config.toml
hidden_act = "gelu"
qk_norm = true
lr_mult_o = 2.0
decay_shape = "linear"
MLP neurons of a small language model. Each row is named by its layer, matrix (down: output weights) and neuron, and shows model dimensions 16-271. Each number is 128 + 32 x the weight over its row's rms, rounded and kept within 0 to 255. Numbers have three digits each.
Before each neuron's rows, "fires before" lists the tokens most often just after its 100 highest values on Wikipedia text that the model never trained on. A number after a token or word is its count.

fires before: " a" 21, " the" 15, " an" 10, "aw" 4
L7.down579:123100155134103130179134054132153142143082024121168086137138097185104122134119163084081168115198092122114113140155136129152153118115202067154072092138144116141135186151109090105114169132153165166070138110108106105082130073126194115136135125106137153103155110122108179107110139072113175196135157148118101172155101190078105137150134166139205095070152137111167099089093147084153122081096105149107153103156135167138170117103144122084128122116145099110167107150111128152124137115106156178155111118092150152227107156141135110116112121109156131128213093093107076085189129109084134133172096194101106097128148138084109104076082098184101135126149172214066143151140111092156125115091077161146131101140128133129139161093153152138144153107184104170149123196115156140169144132122177

fires before: " " 25, " |" 21, "–" 4
L7.down1036:183150204113157185052117159043121127175146180162123117074145175116137109077118099178087070188133054091157173060091115137116131128163184090153144141132115171122146133073107173054140141166139136100093131081152098127095161138098152196147073143141161155125174115148163115124137147116131132111040148096129190138098182126129163163156144111150108132152054068126116061178093128158127103123110078123090123122144150108114101166102101163124098165137156155135134168149121124107137097102099155146079134074120081145158159132143169114153167177158108107149111118110115152183097133168091119097119108156160139100193149166146098093119164152142135135082175122116131125101093130162154148143129206147114123092151152139122170111147098118113097084136117109085115060111123178133134039100142099

fires before: " |" 20, ":" 13, "–" 10, " –" 7
L5.down115:108112127163104124085214133168127164153127105170078118140129168133109084067186185161144053144066090144132070165128167115148114152202150100117122092178111120126108081107128167120136131124098156140134149131106156134118113119136098089149155136183136070073148108104102136093175122121083116110111135115103183113131137110162142123131134103123097112131165130122089149126092101141100080084128104134130133133131095183075119095139118101126148195113116148079142134114115118127179081099235082117124122119130119086120127085154117091097083112120076145132160140090168170123126168116117132168107122113135150134093163157084099144092139051107150101128109174132137130098139072181136107136107118123157133106131143103085148165141115165160105068110173196181180125104185142150131085080148157

fires before: " the" 41, " a" 5, " which" 4
L9.down1074:143140190155141125157101119165122157102149085073117132168156059105145121087113139108084131158127135089125140102102128117127169075125121152183139152139154116131148079147153138115128157134103139153174157123129165093133143121072124154149093130163108095146157165091119099180136136100055180023134110118093140150111126125068100158119088158093176148115135084081153167114110150118153099115097165087149117090123173176194114129120154172112098120094119113135158109175123152127201122138197128149104175099134126088144197110165120108118149117092123134086181111131123156190103126111077050142149101110154156144088118180128060124090142129160132114170116162124196141080087181170131106125103099081101147074190152157142194073113114089090106089133205104112151128192134090119085111113174199

fires before: " " 47, "3" 6, "8" 4
L5.down1429:122154053194137116131151127167128087159139119106075079150111129146129125135110064089167123136151125172132125106113140128106103080127136147087139166087170111107138160112183144119066121145160130118128180103150117154158098155086177118123087182185118144137129148206098118130140121079128158100161105105142109170161175131221137163151138072131082164076139126140169154158094134151088172120189116139086073155183118067109165073124127059143118145100127166141156114094129066139125084076120138137108105138155154153104105170085123123134078163104173150152122132062112131192114140107163177067152148141095107115078112127171137104144115129117102101120120127140095143130111135136118119119194150153151139136160140119105138159135169125090118094137097130112137129194089166152069134148100138

fires before: " " 47, "," 9, " Marine" 4, ")\n" 4, " and" 4
L5.down802:178108161121110107151152067085156129069138097111124155088123116118093113137125163127139127186128164098082088093152102160105126129087153058131116146122157205165188179100105160130140142095100121115154076109116118165107159080103161140168127149201088144104126161142138135104103082183131090184183171136150102176074091143141179081147124113133136162139183100102118129157150150130151132145064114175110056128155098133103142159119144126140138073039112142117128135155115081117145136189140107135111178159124087080084092124110113097186149137165159121201132054069096138100152053138103122132169181127105143167078084123142064152166083129167114149210158140145089103134115071121058092135107112113121133165108157132180103155084109135162040074123169129177124126143184187134120070183172117

fires before: " " 37, "." 14, "-" 5, "0" 4
L5.down644:098120166152128152150140085160089125143099079155151100136125068110159177107164118115162066126099153153118058096173121117110140089116144139154115131183125137139170113159131115126083110050098096128133095045210174174156145068099205172122199152130099164110121139194108127116058112144122177166194130124165141158136116119065115106166108125143095127140121114167124132080112207079115152112104127144117166077098137148137139174134137164075082051098190065077123105118177146093141118116163127180105069185083130119145111124134073150121141091107164074107162055111072135075127101153171160105082133161109132126118164174071064129103140058116103126123169146136115152125060188169119176089104133089137090133131174083124104102078153141130110142164096121070133115120127168073097110088141157

fires before: " " 23, " of" 14, " to" 10, "," 9, " with" 5, "." 4
L5.down1514:175118141129139160119165117096161109115097110134146099088130103138136142129154176132085111079127101140112098129168137137118153127106066174150106191161155124154117113150154106124096109114120158175163121167143142083142122109123113086176105159120115161114080091180097081091100144152090165206142147117174119185079120158142155151100152185119104148101197119105168048168112201137152106148129105093110053172190049130079090126128136098126122194143148153149123117183145111076130136127155147108121137126106122108145194180094169075146046169110158158110107115091139118123115063109140124136095153123134100129168129145099132076130139097104125145164106176138142055100098118219169169171107203098201165181142171115156184099120134139126082137129117040128114172115123160130121143083098114

fires before: " the" 50, " this" 4
L7.down574:172167134124089131207124115173166152178086138101198139170100071136093123161105163118107184096157106108128140141153150138080095132120128120095168079148167162175140108129175116123125135165070147141119111101096084131111173124123109090148121130101133097111086151063127134145191097094159060133078153123060109168121083129071125184128115112125060076157120135075140193099110192125144105095129128120097146109103099121093064099127094143147143143144145087157126137101170154132193151113130122144147136184128150085130074117082148082133169119101158046127108151120095096112126151120114124124143140127122162174128118151115145151083136106147118126098120093120129138151196157216064126107135065113179114120085132101183122119099147170139117091124158144128071077138072093139135133111135147

fires before: "," 28, " season" 11, " " 11, "s" 9, "th" 8, "0" 5
L9.down1235:178161111177100099141143160077091113067146092134157117136155133126181132136160109121101097132153153136121150123056107112141122063140056127207135162139124093176101142128084079150106154137126150167126094129154138149092122139177183129114162145134140166144088080152079164139117123109092174106113134150081123161069128154147147150135190136142112131082098102155087139112095136163151137110118115163113135123132132195142094119120122125110165158096176158065123124115161165029184139125150112096055187105170139095133149143128121093103153083113164150138145069132090203080134141200076119195134154086152157184125125131116087143101074119154145156178138102149122176113089118156126100158165036141145098080172077135159118155171078085167147145099136112113122102119115168116077102132184139